MLP neurons of a small language model. Each row is named by its layer, matrix (gate and up: input weights; down: output weights) and neuron, and shows model dimensions 0-159. Each number is 128 + 24 x the weight over its row's rms, rounded and kept within 0 to 255. Numbers have three digits each. A neuron's up and down rows have the sign that makes its largest values positive.
After each neuron's rows, "fires after" lists the tokens most often just before its 100 highest values on Wikipedia text that the model never trained on. A number after a token or word is its count.

L10.gate107:106120159101091091144127104113151083139123108158130138138130165147138136146149172135127122107167118128148181127129144112106124135146178119141112141128076119163137144173135143131111115075126143166133115129143136059121140131115164135130155114122105124120129149093137141126145108112157133067085095119155145084131123137162106112147136121111106132125117131128087090115147112103115194156110150152164116087145108137115112198160118131115127154127094134133143116161116143155082100127093136
L10.up107:100128162098100115112102092122131086163068122213142135109111105128133135136149120127156131124130189108108165114150126115120138162110187108146140123121113149113098111144129124163121140128149125108135099107121136119133124156085103148149156133125073128138141129098151109160110129120098139122045143146160135144125124128143114165096152106148157106146085117112138128137126160165191144151125155137144161119097136142142130137093147132071135133151085126111095109130125125148122141137135139
L10.down107:099124121112140166082161129118152166159148143106140135119104138125176079140163139081154138146124136132131095143067130095155153119126095132157132148129131137124120115150145124106102126160105155109119126150147127117103116137103091101182132127154140122137134119172139118143161124104090112155158122100088119111089147131112147128123126118135150101173109147113070153097126176066129134107141150122112109121139145115177162114071123122131132143169113137183130100138112117132117080112158126
fires after: "at " 35, "in " 8, "'" 6, "At " 5, "In " 4

L7.gate153:105136158117148158052125115104168122126078130104098116147102125141084136117142111180135130148139101132130141123089100155111158166112157105118134137100124153120134155105133118133139156102133086146140133167143101139184103141138195134136106122120113167113140129121132125147127165129137094158095139099117145090123114097106112136127136089087140135127065129128144133090124131115139122108118134096108127109122120189122129128110169155105151157189163159143121085132090129149138129135143116
L7.up153:147110119144175164112088164126120115126119098182177114118116104142124139130164163128138126099116101163115093111131151127124171141144146126084141147136132100104179120138114134133104152118159157134094162145134097121163105169155139139148127103146102162122095152157126147110155123136119123126089145114148170128158132127142134108126088075133131153109148166123100146098153131133089081123144106102076136123112145136117179133140118101107117121119144101123090104154075190130155109108132143
L7.down153:120115175148147139159119091082161152122155111125123179126114160142105119110113164125107126153153143121146159145148094135123118109113129144137125115083162161092117160094086137142134156135138102138145112160103122145152100136094160140111143109121117153147140142106147117151090118152075121142123112145154077089108147157118121112120161120153131119120109145174121077124095130147106140111113136076104188124149112132106105144120120106138151135160134142194152121102066162101123119119142096
fires after: "| " 67, "|" 12, "BBC " 6, "+" 5

L11.gate445:159113162149109131154108148081134128147131156099128120167127181122153125119098153129147099160135094157141130122121116112115115106117123135130139180135102167156124128117118152108090116090135119113087103125089124115089105139178090112117143138122130168131170087140104154132137138145115132098152112119163124135144157106106098163119146152150132118145181125161093074146155129132144104117135123103094114122083128133157130130162123097153094119064105138120169131082111155108106163084134146
L11.up445:117142184147128159167143115122156146125128135112108163113162180137105172137132142119093133092133116111111162147111140128132155133196129110105127131104103109197111127132139125141123127084104134172114114125112158140096146150126135103122106127099105136113105112130132135096135083138131121143118090155092147168160136103081130154131118127119128149087125108086091102164118105157114158137112126166128143106165083127131106142138102100205108122154126136131134137093094096124169111112135110
L11.down445:111159093118158130096155112129126159099161187152107148110133145123126115149073159131091118159108161136118140095133150104146095107108111139163137112148160095151121122135079124081084117121098192126112139163111118086122142150120146115143098155148149104130124130145135153103168098148124152149092129084143114152107150117162096120114162167127124110141145131081135115119131118114152112123130122101133150150128139133164121154168142175133145124112124135142091180135106128069088126125131102
fires after: ". " 26, ", " 13, "The " 8, "\n\n" 5, "\n" 4, "He " 4

L2.gate165:159124142142140136114103103153120148168142093108119118172126159147106128170109118118100146179101099138134118152159145097108164132141101100099104101122179165123110124144128153146104126167166146149126102181085097115086121138089122117102119123140114104151098147092148136139144132123075102124119106127118161109120149117176159098173149090109101128107137122107124108124148112140091148151126110156133142100117144159138116156121091084161114119111086120129142137150135140130174122116178172
L2.up165:155141138091121120138144130136092126134117089136174155130134126154080173116161094162167109118125134124135100115112166135141121123091147107116112163136126121158145149146132143143107090120155130128143127131104121135111130144094106176126123126159158139119152157146157146097120136175120173138112101097124118162140118182131126145125123127117141092092139119123123140106124151132084034137113145121151139085116059124142140109089086136159105158184116120120153089101117114127086127112119112
L2.down165:175102163156081139126129124157136120122103118109153103168074141125130134124109148117122152159168124120112136120161112086129124110110137175127169142163119115118122163128179128118123158134103117140170145101118106104080104163167125125151121172108120141114123101156135101110121136121117143098165133099109117097122090148141152131123164108124141098107166081145107127125108129163133109113109108173121154086126145124137111130139140151125125138130083143094088120119064199158122154124146095
fires after: "200" 28, "201" 22, "202" 14, "195" 7, "196" 6

L3.gate300:146132167092150127138160116105161110141155119148172105137161155187071131138125116157131130115151135136129135094136153158142141178104142110102120118077143140109131107136099120116143153129093110151129125144091144147132092160144099182157123122158117156131114137103121108115100140136126127127132121126139133131163139136137102170134088113106114146076097121116141106140134063084115119134103123130103126117111102122107137093141103103128117164100134191170144072165082108125163147117101112
L3.up300:185136150112134141099139135128079157137109135145133148097124108130149141092163116152159088095097103208099093137143128141107185110104099115156119100168136104087137131144111173160096092140145105104169137147112165135097121140107108157145167116097091106144142124079095137120081116122140138146126138108120135098129136102105132151125138134140174182163121101124153099131125136150135142134117127105128151135122116148132104072129133114134133162174136136131129108114118133119144156124091143
L3.down300:162139114140126131140156169116130089112106138130132156157134113121124147114130144174174103133083173098097143132116122114132126071116106105167099107127122133127121132099153146153112108151083177104064142134115132075097126146129176154124111088054163138147132128094161146151121121119160117138150068135118134131177123110146143134120142112113121143179148170083146099136142139151148101127134131140133108129102141119107137142103087132150136145146147103098133088151134125157111146134122110
fires after: "the " 63, "The " 18

L2.gate415:162118140121151161124087166109114090151125138145117140114138112162128155128128114151131082136150084139119148109192133083164124164109093085126159127116135124107118103145092161139125105118127103120125158172057112110109123147147112122145073126142114176091162109123095127144143093089138129134117118137139157146102161116168130133147136137172125150106124166086160135090138124131165139121124119138122147123136151134086119114148155147156118179143115113115107082135111109116164109103095145
L2.up415:133107124125127137131133126122131124069136118148165098146126088179140123122107183104094155139148132141159110105169121147135110135122123102103139149147097112102126148083133097168132133089173118137126113177152134087117125104142110118118128136111127139147146189133135168126156111138151151125118135100154133112097120151117101156113135180130128147106110160092088125161126094148081134140094161128135126063161094118113120145119167096151124138143133147157146136158078088144147176105115122
L2.down415:155156166131116119149112147137122154122128143143123090133116151113141125156170108146139099127158113178129144105136081117144122120089121101078127170116138151153099166136129134144138166167148137134102133083117174137107150123112147098130155155151089123132121124148110110126134137162128096126103124085120095118085097148142116138133110138135182179135097128077133143131079119095112145079121155117131098172127104072134134177111114142136123153174080129132173137129130109120107106104141122
fires after: "the " 31, "The " 10, "this " 6, "Ar" 4, "ar" 4

L10.gate114:110143102120118124149117096118133092158083099090130095134143096166120162117151104127104138097139089137132164114150133092116160163163188109116109150128088116109189118083143164132149096178126096147154110113138107127087133118145117146104159122155161119119160135121145143131141119126156093132111144159135136133095116128099148158109131123132121150122094178110136153121156126107152157114143140139120144139120104121122140142092089119138089155099116136141112095113181123161139117100128051
L10.up114:108113113148111114092106086139092131145136091159149120128130126148153110172152138147145148113085119096101130118136134093132113121109133117142071156178141115113131139147106130161128181119128121163105180109133099097138127127085129085126090128162140124169135135114181154133157136153106130121139100144092092104109150102120086116150130144130108140115110132083156150103132128127129141118144148148165102127125096155166090180176144125114163139198129164131115131154123133157114145132148097
L10.down114:114148071166102132090133107138124140129105078158178130109148095116107161184144157109120133152120151142168146147111119110130113128104122132146121139131122171126145150134118078148114151162147158110067139150124082163168112129160116088103123120123147111089138159108115154163133141116150150149100153139106110144110112141111167132145102085139158120166123177118118131174148163140123084114129110131104129109133107134101135133129162117115128108107090133128151123127092068135144079109128112
fires after: "\n\n" 45, ") " 6, "200" 4

L2.gate183:169093127090123143152142104092131124144113140146135105146107143127156122140099136116080123119151146123100139148130149141106140156180105133110173161110116114155147113120127126132127154127086103126138119138101111146140148163199120158181110102099168205119117127101122081101139121133135130112146113113112093100171105127116148093117094155169141096112155124117167131122145095129170113138139110081109149108131111131130115144137147096160143119107131122132137156075068145107165123124146120
L2.up183:117107116098129138089108141118157084128146160117083130158117137135150061133100152142141112163101145121112139103158180172158159135139139120125137110142138102159089150105155120138132160153133101140065177128104158146098161102128160131154101135136119155122110117141120164103110162121082145098150111151169131120155178103163126112187159137150158109121158140101136105128106136128086103120105093125133118131149142109107122121102102118153134123129134107146103103143104147091110094108095138
L2.down183:132101113134133120145159124168132081128147155129075135157091125130196077087112129190091140149104118094111097115113121169132150135137112104098149108144129138092152136119161117101166152127145135138140158144111191116086160128154097144114121135076140137151133113154083164115114134141092105151105135110155122110136128134128096105129124135125118115138120136138129115146093116128080143113162130090108162142093131119114152126154103115140145106170130161161146198149116116108116121115135121
fires after: "\n\n" 43, "°" 7, "Website" 4, "was " 4

L2.gate310:120096147107150153129085116136158141171117141128158078147108134163145114177130109093111122163161083104172110148135151133135155137087134104125164111157083124119128097134123165106111098139150164133166148147099088106098150132116105125160152098102158147110155138144121144073145133154128136176118115121093146095123140142084144120125121138129129162115125147149085122079107117181145138108106112122151113131163120122148134117102105149131100164122097136148192130132119149139125112099099139
L2.up310:120135154103123167144134167134133141156099133096141136150106149149151118139097109096098129130130126087191129115064140109168129153142144117083141126108122122159116151117141135118148189153199135100090150124129145104097170113121092130085131130118170112136114128103106129081170165114115099071137111125134135171132131158142091127134120151122112156129186104118123135139110113164090110149144086122132141106151111094114146127123125143096135135111111108153123114112142131159095168110122131
L2.down310:135119140143119149116143161152135152144073154110142111116078128116119107128122107125131147152155147120121152149136084120134149140150103192066130133178143122150141181142160126131170148161138095088136152087146123100127139122127152129074098212115114085135107090091140132132128147103119103100142171098141125124094113118115127146159129113107122112103154103130118128151106154173106107105111075125115108133122157125141140136145129119113137149153126135112132138135118191106120139155144100
fires after: "200" 28, "202" 27, "201" 27, "199" 5, "195" 4

L11.gate123:171129159163112118119161082126136137131105188122141105132110149150105098125125109101128117162145110124147125075125169160109172141116135156146130118158106115095149146136112106117091128123066111144125147124100086105118121136122121098112108132141121137122122156124183101130122103127115082144091137117116144133126143114165125172135102105169126117097104096088169114171171113101094151132112113131104126136129100129150136142159124066153166148135167152149111137113127128108072155156111099
L11.up123:169087129150125147166108123108100153164086152131145117116131178106081136150156095106121124090156131117142081112121151122099137144078134142122154141149133166120096115166129138163085109129137130130122153138114071144182108132106134156169137136145137138131119129119121136141165117142126114150119141135122122154143179112151143171127098132159113132089140103089137118096102141098097074171132110119127131150090113162144159126146121099138115163110136137127111083120117145139074161158104092
L11.down123:138115125118133157138087120121169144127128172122128089104132108157128128151105113125139157117105119120146143145129148112133140148118095142126137105152126144072117146161136112136140134175150157119144157120125121094115154137147161139155127210113113125153058174115162120120103131122121121138073070118111123111085134110148112169111089151136142068132159117097120137119095139076137152109162123125131112129110156080123152110142128141111090121141173110099146148107168140138090141161144137
fires after: "|" 31, "\n" 20, "\n\n" 16, "| " 4, "==" 4

L2.gate418:165117120158188154167158143134129086080168142108131123115126144121120130115154103128095116115105096111150144136103138117126111119112170142090133165133164131168139154168146170101159105123140096133130130123108122110074132158146131151113097138109131164138109110124148149106090131114111157111142110099124180128168117148098094117111127091204133148109165144099107137080122115108109125148097103110089138126146108117102109157164132122115113126117145137098119115151062126109125155139142132
L2.up418:128150102144160139200169156122109103104104148110097149131126135130129079114154128127071125116085092100110127145144133149101141114123140150136102108154197142155107154136129160093132104135128154094114130147121112147109157138142149119101092125124126178131120136137133085124103146157100104126168107114128146138133097148067113109087141145144128156146168155122148112098113085151124133142110090124082134158160123147105146158149173124106115108108149130143099172147127167123096128142127120
L2.down418:104089119143112171134159129129090162132142127085141114149153111083146146160097164136108137158123133117156102130144142117141109130113142198137074166163116115143116168099159136169100109147130126094143109093106123122150140149097160086124135224149106117142090133134163137125105144139075151139155126111136092124149109140122132085111106126107147127180127157110101126102129110147121098107135129138132103149165155128139098094152134143120144108110110114133106136112097112111125138127163122
fires after: "\n\n" 60, "===" 19

L8.gate116:146119128111106102136125129157121123139148192112146109149099115112114123091103122112116161099142149164127102110110149119117130106145143140119145127130119114102143167142160147130092142121106126117163166104116118170091125151130079090123091086095089133118135138149110128107103114152148138113112099151112184134132138150127103142075133175161153135124112153110128101156150141166151138090102083084097145141162121144123127155121122160134096118127127103164110116132116121119157186137181058
L8.up116:117144133148145124126154146157089095176160134106120079117150133098129124122165122156122105115116133133151160118123126154120127130110135156159111098125116113146145130152148149133123133095100118156145124125085095143103101103103040128167083128129130124135145118075174105066108114101148080177129128125084138101174129131100121117121126124148157151146144152108179129142142099130125112145091132142118144106130076150126107110133111122112170111177135115099102143124115104094135145155134161
L8.down116:104133119166077082148109139121124141160133142116141141127156116138173151121147103139107149095126161109107134109101133123169129117114145132124158154186120160169125146112125142128121120161115169133134121139118093162098131128155066112127084127123108086105153126105111121155093147102123149114084110129155110184113093133135156136139122174157119142139127122167156074151124134127114097180117071137101138123185115148094146128104160117129138124116136100139123071108137150131117094105129140
fires after: "\n\n" 39, ". " 12, "Year " 5, "\n" 4

L3.gate408:124126114131151160117144111101162136122095110060133132144118107130105110125087116121090123147146145143124135152118145127152116088152127087131139119103112157127154143068131121097148128115116161147150127169103153095128151142142082179162152111102146123119155102123091123120152122140141170082124107097087154103160143118149151206102128099132154148159104154122201191118128080147121131108152113135113134155154105152132113144125133115119137115100112128136133119135116167141112132143134096
L3.up408:134119168080127163136165133175109129146114169119085124131132141119130100131141095160147094130143105078114114148085121196092137089122129076093106161124140057099144141145118086146102132095133110114088095118098117128115154125155102155105151116138121126105172140100099140106149158143095087135165123136193140120113131148140089125160116117113104166121147149129145124132127123149167148157153146127106130118149151159116140152121129095125153097121140130116127135112111152132142162134130138
L3.down408:122117144108110089173133143141131134133118125113113124130154151153155115119168110146148129097134135093138189114109170158110132120163154232138148108111184088072145107099131110129155142159140129162112136104117126155125110130171110139117140093129136119151083139079164148102144112079122126129130101112119110103116097153107095123120107138144137101131173090118115091113144139153104113136107098104117137134112149117177148159133112099120120119151179134117103128124131100122134116142130144
fires after: "°" 21, "/ " 12, "\n\n" 7, "(" 7, "was " 6, "2" 6

L7.gate392:153135120108144139113156107100110127159136154099130102141118127138125144176104131142149135105144146125218134114086119141121151098138150113135136132117129142137125125160090097149130123156124137173121128098063100086143116144107120143118131101148145139123115096111135148131139151127112129144145148152133136137118101138091142105129115142177131158119103172130124078153137148111114063167140117124133087122132158150151120125076159103158137164088140148114168085110087147164143168079154124
L7.up392:138074115090117115100165153133153092151163103129140109148126110060163136151168156121108070156149150111102150129142148109089123136148143126110120127087132175139108136070099151100128122146122178158137165144127125107132134184145137135146098116106178111118147140125097116130108111146133111105129145177096127107123118101136144129141148093127125085097170151146155124123135117162115135156112121132115162145183107109112151132147088124131115138135103115131118116138079167124128164131113103
L7.down392:134115132140137124121111153131146102135118109123129113193132131153152120148142124102119107104144137164124097139141140135133100147091105122108167145102158114132098099140102135157178097177127154185158145115114162122089127148126129087128121115189111186089127154159110173118104167153126112118102164123169132123142148105119088112134138135095138116112121181129125122122109100141149122157138118158065104116137123104160121106144120146105078125105128126135106141084079166142099146109139110
fires after: "| " 21, "199" 7, "–" 7, "200" 7, "195" 6, "201" 5

L10.gate87:090170152099121139137163060177171102094152108103129103142167127143132165097164105124107161084138133124123175092182169133114152107136159042113162120122139122141153161105150119149087126129108121116146121111131167168117147154133084116116113114154106108156125150143169111117116119143105120104137134163138142091129120112116117118087143114140120139141142123140125155145171098153139128122137131133152126112122093104138128115135117125119174126110164091119130134177132119116118103120144109
L10.up87:113152113069132168127101121177134109123111108143133145116176096137142108120173156134114104123114114144149152146146075139108144090127113095135113150157139140137114129096130131130117141128139143116123149085082137169145114150119128117180111121094115134163154117167158156127131122118095108163136152098169149103112084087113106164132113103096118107169116078115105142139087146143151130127140147122135160120154154160128084147173165169094113127077088139122140143138146131127124110152133160
L10.down87:146120120144072114128170071146147130130135132147132121106101141129128120148120151156132176117148150114176161093096123129121120139129089160134092083134133124126102101146147127090109143123100123122137098125159154127133136131162129092140146155135173119119030137097127116113088098148133152144148179135123125123163145097126117122103109091155129107114101127159114088191153124147132136104124108141137115077116150098104134099158132115153129135146139151138147090167169156141144115127140109
fires after: "on " 27, "\n\n" 14, "On " 11, "in " 10

L10.gate106:189145124112150174116104087093121095158107156106104159165113116130126151099088103122120168126126148117165126154166123136134144099177144104164105167133097111137114149106114155158111161122146129149143129167133134080059133109125139107153146110122121114090144089138103112124131120123113122132159125147153113164126121145141130096136067131149120096079124174153149115127123072113119150156101120103133125125112144142144142146132128089110076171137130141162129113139124154134150120099142101
L10.up106:136121157160101133090129134115115152119159146109098116146138136144127122137140141105115173076113124098133159125185128114121146118136119109140097156135167125121139178095066088156092150151124115151084144119147124115108118080144125148124102131147092144135135143138120148109110126156161109176130082106177133068123133123104165134111143107108090125129124128140119176097138143154099121141153160128157142116106125166124160136092157090166140177101133117107146093124167091154118118123139143
L10.down106:127112121107101155119125118137087090100144131146172129145115160135117166099131107142095178117089096130114112132147121151108147121133116139142103158143123142141113107130122163118121142152114163097106162132144124152110116130108127106139112182132104122117049118108141139114089149116094155095168118148142093138134126088079139126182144103117168096148128127117135113141142153089155138126166160118079161144112168143162111153097109152096126089152113121134116089149169118139168169124148121
fires after: "\n\n" 43, "He " 9

L3.gate417:112154127129143149136122147104178074154162098141140142131135155154130100138121094178135130098112171158119140107150143107147138185124136129127167127068146096079151117118096068121157152128130115149115141115107122131147093146135133157159105106126118108128103128099111145108147106104155096147156140139134146127165185140120099148139098092140135096121123119131141088102121104099125114159109095075100186146143091134123111119122137146147133160098142144141135108184116116127166125138141148
L3.up417:105130154140061156152143088125156133154129099112111126132092104145157119112115084172146092109152171134119110128150138093139160141088129119119115142111130110106160123142120118155130187148162102086159165148113119122146107168100185099125139121106144127175135131108113149139142112134160134113117142122086141124132148094112150164177147134124132115123101128097169109120154142158101092145102183115126149106134076129118087132141161160131132102152129107102138092118150152112157127141155136
L3.down417:156117149139133106163132118086149174082131102167096121122110100142100114120102150116151134155132124109105117137123142114122142071093177103144134099152148128131140126158125121168109163138127138122163102150118126133138117131117150117105139171129107139106152133099113099144131126111153145185135076156084121132154159126140081122129110116105139118151122128101143141163169165190133096157135173085142105109134107137132150128091112163145081119084090137117094147131118090106164105123120158
fires after: "S" 28, "the " 18, "U" 7, "N" 6, "The " 4, "; " 4

L11.gate162:181114119125085126164136112109119115136128143144146117119112169112115165129104142093118137162106100143191120123148133141170154146108178131141146129142102129135142070139122119113138101090110089124148110122117123135144127118126104176137146112124158130112153094140151101128156098120111122136116151116136120176118081111125126121126174114168122106083105120143103130094123142095149127155126143119146143178123133099151113170130120115084102161056107166132144122157112184113082147103125160
L11.up162:140122117111115136116150087144143112125159099131112112093172105089148110169161151096122120136121131126152100122142132138182150115138128133123152084125140102169126110087125162111166106159108074085115170116133143140168142133104109102118119126125190108111122136111111100129141103105123141147135126104140121114123140128115185138138125137169127106119131152169177093148162130135131135101143112072104170084156067082168166132133152113090138129126127149160132118122127149124141138109133167
L11.down162:127081108131089132124144128129094138134090128111121155112142125149076201105090071077114110111131125164158121140123112134165129105103133125126095150177082161146154164109120127126106134119142132107156155143104136069090118133177129144132091097205148156161113144128130124140134145133128125140082119125140125135137114091127122141129128136111123125109103140147172122132100142133141099128128143140136106142135104119149078127152145162080148112133170107118148079123141157156139152133152119
fires after: "| " 47, "\n" 26, "|" 11

L8.gate264:178109112132171168143159147150108154117108118150117125084156105140140090095146112111108165132135110171122108148111137171180149116127132135138153131115163098134107119144098122133156122104157109091128117121125119122135115111133139158121141141101146143139104146125122095158125125093092131124127122081095142165140125097099167175148064108151124073135137143104102155048117108130130114108097159090088083116139130152118102114149122144154179153109125145089121131143133141131159128119122142
L8.up264:170127114109100132122092130120133104136104143182103139180079127164111123140120133149106132147106144129150117138113120155134144131100136109079126153176155128106148131130117132086140148105106122114109180133101102116142138158150123174148144143163165191127129154136147169119096096112104096138107122117139126100158115105125110111122164112150118124104125093137173112104143130134130068088103161126106113133143113114177148117124131083132160152120096131135084145168126116161086092118158158
L8.down264:154109121128149118149165155107172139106076137151122125113118138144139142143092101100124146135150105120160096177138122101149133163167114102133138146109157128138142091139105116136153136109130133123103118127135136132109123137143188137147126059171135157074119156148126124115129131122089085158110136132098140131123151131118127106167104157136133107141126113119100141111157115107149154068136115091163152150098153134070135134151111121090134088120154125135141119080111104065183115103126098
fires after: "| " 48, "|" 7, "4" 4

L2.gate342:148129153142155145130111146092093143121125130148114119127099186182123094139143124153121135131117165175115116097170150153134165127092128128139174108139117148094127160145109132143164131124098127152123163123101160122118098114129114135135096118149132141138137129146091157109124097107126102090137140137147144084140171098146105187128090160150148139150127126103124121136153117130140081151107126114129127106142101097140110113134126069114061182141187132105118087137107131105165103108094127
L2.up342:112128147139151130143129167149141133128159112153122108098151121148093177126144135131090130135130108114094125135153097087146159135104141110130120110110116095134138104115150125124156084148125134143142114159102129152087126169108136146089162150138105155115115196090144164136131096173132174143112143126061113185129155144114136138127104112105110123102143141130114106126126092132099121092146117129079116099125098140106055130190117152129111135153082169155126114154106105123139105131133131
L2.down342:148149120107117126106146115116123153189137099137144116169133195161125145141114127138135090118078155122133152092125115101108141106086110147150133108104159100146147122177133124120125136130151102132089177142110131084107110136114149141133115109115121133110103156105108141111113143164162110131137097137095088086148111153117093150118085095130169154151151150111149153112150132125150132102156120111137101125141122133127135117122138135187197190169109106137087152124157115101111120132116100
fires after: "the " 56, "The " 29

L10.gate432:135115132149111139120127107158061084137155079126129117149123138147173145084099132111088113133163114111162129140132120123161127163184101116138130120139115126149142123135135152177165098135091118168133123098126105113149122096116145159081146112116191116133121079115129157096120094100079135146153121122125079147107110109149145146129118147140068145103123177124121108148122107127161105173124106130135109159117139147140135135164138108172123137094153164135135131121125158149159136125139167
L10.up432:156111109139151156159146100124110138160095126115154104145124123087139159116154140107178099141152116145119159130133120125142088136129127149128103133105108163120108188116098133152160151140098108124154145137144086107132121158119171151118143139105177154140146148083106122131100144131148148122143107123171100135129131096157142143159095153119138152109090156146126107115135106114112117085149103104123111145190127144094160101147109082085094124127122103148175162109126166080090152122093103
L10.down432:147109148107155115087184134154146164159118171159156138144106156136103088142121172108107140124102094159106153107116126124143117047111165118129114130088127103077080177181048088115131147122145164132142114106148125122134112152126134135134114151129128159118106165078118132107133166127156145085142124063094158129152115129136112122114100141103146115155115138115146112145160119118110139124144109128155111126143147144127129141142128149117139103118151155114119113127127147146111136137122104
fires after: "|" 86

L2.gate202:153116151122136127149174129138099109180180106119140121121139127139182095077164095125104116109126199150106135117110148159117172121080120142106150152088089149087109099159117155157096144146081152162086168120116128127137111099136099159140132114104114133101148115128131165111108103102151139122123126138100123115138150126119174131138109142143098140140147111140102141087127149113151122115114121105129091087135105103163132125126137084132128129114177120133178120142104172135160137140144133
L2.up202:133099119138111122136158113128139136176119110133160131144123107117153122053101150124137107144127155149126102144116158143127143104111102131094116137131073144082133120132126153125096158164063104133134102125112148115130168090129130176136184122118119100096131146111112096122127166144164126147085142104121149108128128101126178124135160084126113155138131097136106156057128138177145141128134129087132107116159130108125112081138115129171127105111163107147126132120120147138158122108180168
L2.down202:129171122115103127108124107134132127125114173135145108109180143135143171138064126149120137141142112166108117148192089081118109115090140114128076100146133091124142203164114125123118125109136122109148108159156138129161165150131115091109150163110143107121126148127155106142152129158152125097136141095155124102140132113109130094098163147133117132160083140113133139119171131150102125101149120151095174107162104172143101130116103128139114103116093148136102114126129123110144134065149136
fires after: ":" 44, "\n" 24, "$" 4, "mol" 4

L2.gate164:113142146112105171126113153078141093141125107151124095158091134162110123104124165123091118114112166133096140137098130130159128120140104080113166088131128137092139092113106161154126131153084123133085174162094109128143141144109071141124146130111093175089118166137131137097128123112148153102138164144130129134147148102181142116132163134117145126133169172131141135131142113159143077132130148125121138136134139114157116099165148110163117108099118157084130151133096145189115121135112161
L2.up164:116152112128163143113115138113103153075106140116074156154133087093123067128103083127161114144159143105107127132105149117109157119112124111126161119134151096099144175173144129151124166150155080155091111149114116137136140118120132123138120135154098145124117133150129150135144123142118107165138166095157155200099132142151121115170130077100139141133120141162116120090125159146083106111145116148095117171138084131120139124088129122120150113101091139162094150115106168129109143107135132
L2.down164:126135102130160100114134136171179112097112150128142161078106112131159137105110116087109126172154081157144128114147110099106120170134109208111105105104085119096137119137150130088105144124160141162126116143121171093120126143149095116153122141112151113146134155124086113144137176103135149089164111132130107107113108177088104124149117146150116126164113126116101139168151123106107157110119105111141101131151065130153131171099138146138140135177121119126113146124104121147108141142137126
fires after: "\n" 25, "(" 21, "|---|---|---|---" 6

L3.gate270:127097122153176128136158118092105122125148140156133153122113100098178116125160129127098156078102131145120125132148152148174146130141187122170132164150146138153151151103087123165127148110079106136143125141104121112077110150161106148115151100112105133158101122090117122163134088163117159153163100131132107137143084171120142143152106128153158074109113103142125144130117104132122123079131090127122122150133120151109139121159102089119133113176127164131121164101111098121158098117151110
L3.up270:127115139109154143111171104130104111124157138088129128121132137089125108104122125118083121126127160144136138162154142136140140131120153137184110165129134089138133153143132126137112073120142148126108134151148114111088111126100120105166116127121148120121129096143130146128070089161134102144111085112129131103132116088166178121148199114150177113176117113133144171114109155130096079082142110124122096117157193131112094140134180110107145135134156133148111148099145113084137113137112105
L3.down270:157093080123129155107128121112126103113130134106115095131124105144135103133142142136129133082162143146085138144129084095114107120136133130096101146180122127100103127095153143136102161150138087087136157171100093167097124149113111142142133153142134136104125108164152144148127064124139135112163144124145114129154112121093098146130126134076145078151124153160165113146154167152131096112145104190118162075160154105156132132113134104101126146179127114146154136143141149109123157099122156
fires after: "\n\n" 90, "\n" 4

L3.gate183:152122149114136150139116125154146114096139115121137100160106133152171071145128176138112129134077109073118158145137146117110105141156098104121169142128112119131101145149100081163154154114093103134111091142088116096084140142171091204140168114130114092176129101127153152140165136113117123155142133146114094108103128158139142133120126123134123161128148163098134115112133104110112127132133146100128129110154139121122107160123121121149118118136161167146129130123044122132171140095145134
L3.up183:141124068105120118108162121122149112109096107180098099104121150088171062140139126106094151189121161119128121122136112149120126135139115129113096125098138125130145148141133120106145118070131142160190111169143131114084104096101136144137144110099123121124119129104130134162130146151132147105162106106159115119160112123114100153137106143149171126139123086199134140140116170138117113106124175163168170146144122141177092133127130140131118143115165133150124134096151138110145097122142134
L3.down183:152092149125142139095130111170128109149121158127122117137109102125135087089110128121127085113089082078091138134106179132138146144167115143122151148124174122140159148119079084105113127160141165109077097130163121119101103130133147131132106165122114099119112129125167156138167120121136130147136120143114120113110122142132086117108144137133144158130174132166123118131129063116120183085127090154121129172190152105159112123114122142111108101148113137136148148160100151120124120119159172
fires after: "(" 15, "-" 13, "ale" 7, "ax" 5, "field" 5, "\n\n" 5

L3.gate272:139145118120112129122088143133163142141113109155134096124154145179099142122140177110096107145142151180122161106109120122142123172130123092141119146108145154124095115129071129156121150088115140135123078167135126113080117132140091147131118116133086120072132124132096180074131117147115146079127147140082109085157121138160136143102091133124111079119115154137157092114158102140132094127149134107149168123127099119126103138139133147119145163132161168090161129111089124152138114129129151
L3.up272:123112146111112119157128161172086127123133118149149126096149118144103185152119138122102147107103148157099125126120109147102143127124125120138100171135150133114148118103140143171108055103103078144150101141139097162146092131181114156145119112152133125130115148159094139121145098144138167116138159160069122090136158168133105121144110125119165114110128162117141129115117087130139130126123111127113131087174168125122154125138123122126119182147144114132169066123084146102092103106158130
L3.down272:145117140152120145174137164101158151126127095121111087133143124112152103154137096103134101086122141118106133133114113117136103121136165111158109112091138146112147113085068118122088103126131131154088111143122102127136091176142176136157090126103095120078129144136073158102163109149097108127095129121119117146156089130132140162159112148141146169156127142148175133091128128123122131143144094085156119149155148114167125156126122145159125141150115177128165103190095118122128146117119117
fires after: "the " 32, "The " 18, "°" 6, "oc" 5, "anti" 4